config.toml
n_layer = 9
d_model = 256
n_head = 6
n_kv_head = 6
head_dim = 64
d_mlp = 1024
vocab_size = 2048
activation = "tanh_gelu"
norm = "layernorm"
norm_place = "pre"
norm_eps = 1e-05
positions = "learned"
qk_norm = false
attn_scale = 0.125
bias = "all"
tie_embeddings = true
parallel_block = false
init = "uniform"
init_std_qkv = 0.0255
init_std_o = 0.0
init_std_up = 0.0255
init_std_down = 0.0
optimizer = "muon_variant"
lr = 0.00168
lr_mult_o = 3.0
beta1 = 0.93
lr_head = 0.0113
grad_clip = 1.0
warmup_steps = 200
schedule = "cos"
final_lr_fraction = 0.1
batch_tokens = 131072
seq_len = 256
doc_mask = true
train_tokens = 523600000
steps = 3995
dataset = "wikipedia_en"
MLP neurons of a small language model. Each row is named by its layer, matrix (down: output weights) and neuron, and shows model dimensions 0-255. Each number is 128 + 32 x the weight over its row's rms, rounded and kept within 0 to 255. Numbers have three digits each.
After each neuron's rows, "fires before" lists the tokens most often just after its 100 highest values on Wikipedia text that the model never trained on. A number after a token or word is its count.

L3.down832:091102094141156105089141149133177122106103156089085125166114163097142131070163080105137099162124084131199088117106100145123112119161122086111154112108101140123156057122150102167147151134127124109095212149154134168133138165099129158142131132188167165170158121158133153142131177092141119038130154114119105145098128132114105111131158164152110150158092082162152105087140117144128144101122105141153160056131122151167146092063124119133149055099124139187116141132135138099078163156255092085098090088061095077123132058113127116118119148157166180132134120168160184096115102157167064129141086167148141156131068162066132085124093109084131126112122132167123142107120146098139160131108103141095077159121130096071106137192157138056137134129165104088073119137060166174138176101123125
fires before: " |" 25, "re" 11, "na" 7, "S" 5, "\n" 4, "d" 4

L5.down632:132141112131100131121119116113167131105123075140050085094161127171154128115119168120147146156101126184102132152147152149104099057128111159148112082118127107120127108155095122114091098129145101173160071174106053119120128182114057106123174099098045158131111175158109183158199128101103089154154180119161093123143171058117097143092160189124154167121156093103142159157110119212166110121092086079136144111084130097098100150163095117128175141096134085076167163171161136146084098130129111179086148089135149175158148151202119183099123130173098117136140143169107194218113117083141121162089144116068105122155097116095117157135117153151134079057081122091067151135140066113090142146197121133130176114090146101090154117118129151136155160170142106079144119123103106115107160134122109
fires before: "\n" 45, " |" 26, " and" 4

L5.down816:107082100162101140126140150147143153176139146141174078120102172096213152103157123170094122152115104160053107148084197111122075101143068112071179129088140079106137077176142157094115039144165133115111187112145122076108137113156051148132101167099104159122135159175156189147153093103102113147148157070158111155142139179200125176149145107129134174107166068157123111119120153138146094133100143109144124075133162086087114150154095119148111136160169136101128130089135083093095152122102170155071205173136194131106113147143139116153137172167125096120133117107141074098101169134221132157107120089098170130130077155154098130125151092116135109144151141164149151135173104144138124092121129165177121132102137118112138095083154129178128182236106099094094164120091159136126080134132134
fires before: "\n" 65, " a" 7, ":" 4

L3.down859:112122122115122103084105110131179137145107103193123183151032137084177118129156127165108169162121104100093063097130177148106103121091117165053151145126093154132101122197140142137088160138124129166130135125104120079108042172098138117133142084093116152114128104134130183124122079111157192197114133116098091143124126122116076185150116147111108190212107188109146114151145095154093115152147086174078140112121176151103110106110133093102154131152062160129173121140152205128095113111128156119148181144135141122097155147077123114167134074158134155138116140148083143136082046082171098094132123143075079110095094096165120176178170190129123148075148201163199127142146134102117103142118160111109140126131155122111122127109143133160155112089127118147098058141071161072099150069104124
fires before: "\n" 59, " " 6

L3.down527:135145114154139157117187152103121168162108131136086165141164134166167156176106121148159110081160151143102069157162167149069120113065141048087153067132067129131182139183124171128091095085087175144146142093167124096061139184073090159190156115086101128146115097172121119103091117100120128162135132128096089192174139105121123188160108147142144159134152144102129115136150129136057129116146127108102122107040140099139099126185153088149118135153139145080112095178137176116092161093093124142107180106148141077105167132110157125153151112076120118128161134182125120148082110122121172136060106150083107148185125152180104100131105124139060148078115150168125167130224149143156090185122151134179110150152125135134138113156127125118055180149152099075119139159076193111142152096085113
fires before: "\n" 35, " |" 22, " 0" 14, " —" 5, "+" 5, " 1" 4

L3.down196:100119129151124125108156116057226123120157101167155153104147135161125197082103091158150134109140163122117116112110146157153111094131178165137163125150166109148133141095159146153114125118104129059054153114152161149082125142124096145094218126125125135188159105170153164075113126150173197108132139089134115164140119127159115151115108141138116099124199161112105101084167138096125128104134109133126108134120103124130120150135081057211117196095098102140127131096090114214110126133124099104181116111120092115088097131211142149100140135122123161109142172159140173086129146158143072166162115118101115166136037089120065144240107131112120153114131074185159190159145158115173127094098143122100124104064108193137131078113106169127089172105134159123131074124103141161159117176145129
fires before: " |" 61, ":" 7, "." 6, "–1" 5, "," 4

L3.down76:116106103119103100104142091099101179121098200163139114077086143093131101116141138112145135140105156161078092102134068141098122184107100114118113129151129143138083099187151121121087162164114153146148063127186133124191072182116088172119129080095138164116134177182128135113142093152143078116140096168111142091190113097141181164146100149163167136113159119069158150099164184165144092140111168146141159100182128168208126060171087079148138069143082180151105162099057107135097169152135147122056093145128177086090113092093161169118124115101057165190140084139131160148108122091176094083093130105137093133085168086160160146175146138159143128109124139127127128122102092120187116134155166186151097065100121117086116124135117206138156139140129110160161116131134180115164121131129174
fires before: "-" 36, "|" 24, "\n" 8, " " 4

L5.down5:091145136130074205073158125152124107171097149170112175060124114165133119149118134155118095141100153103092136172107127047098154120112111143180128101142135055075150099148157078146173149136108086116158157063134125122149129092160165152128097113139117116106143138078087160170115110137224078134110106122104114199107144085063124129110157183130094179125149095135128130205087130216071103134110144124114137128135148103113109098167099174118153136151100068156117133112148112118127081119109110068160109182089104132146133126090187114160113145112131084104134092134177149070179143127139033168158153100088046150114162097157133131115131173115079162123067093074169060094106157133121136135087099092135155141128123180083144129150147139114126171089133088145109110120145094156108173131110119
fires before: "\n" 44, "s" 11, "on" 4, "a" 4

L3.down835:076125147165176111059096092148166131149072043090147171128122143116150149127135081147162178176104140060131145140124162155095060084110131124106172111122139118099114178099133158136057133162118112124094131087145143095107088097091091120172128158128143107112118068101115158108075157102121178112127141136135164166159161057114148163150119098082115156163156146150170128174148178139146078102148115194100059103098157174097094101176100118142148123118088123165064114108121139093175143133129136143166107099162123099095163102145098173156081077111083159180124124125133112152196115068110143146113072112162102153164083134202157126140168136129139184066119187135174101165132147138126142154151163142109140152104092131141147138140106189127092142160101171153104059155088056121151116128193105
fires before: "|" 39, "\n" 18, "ig" 5, "ver" 5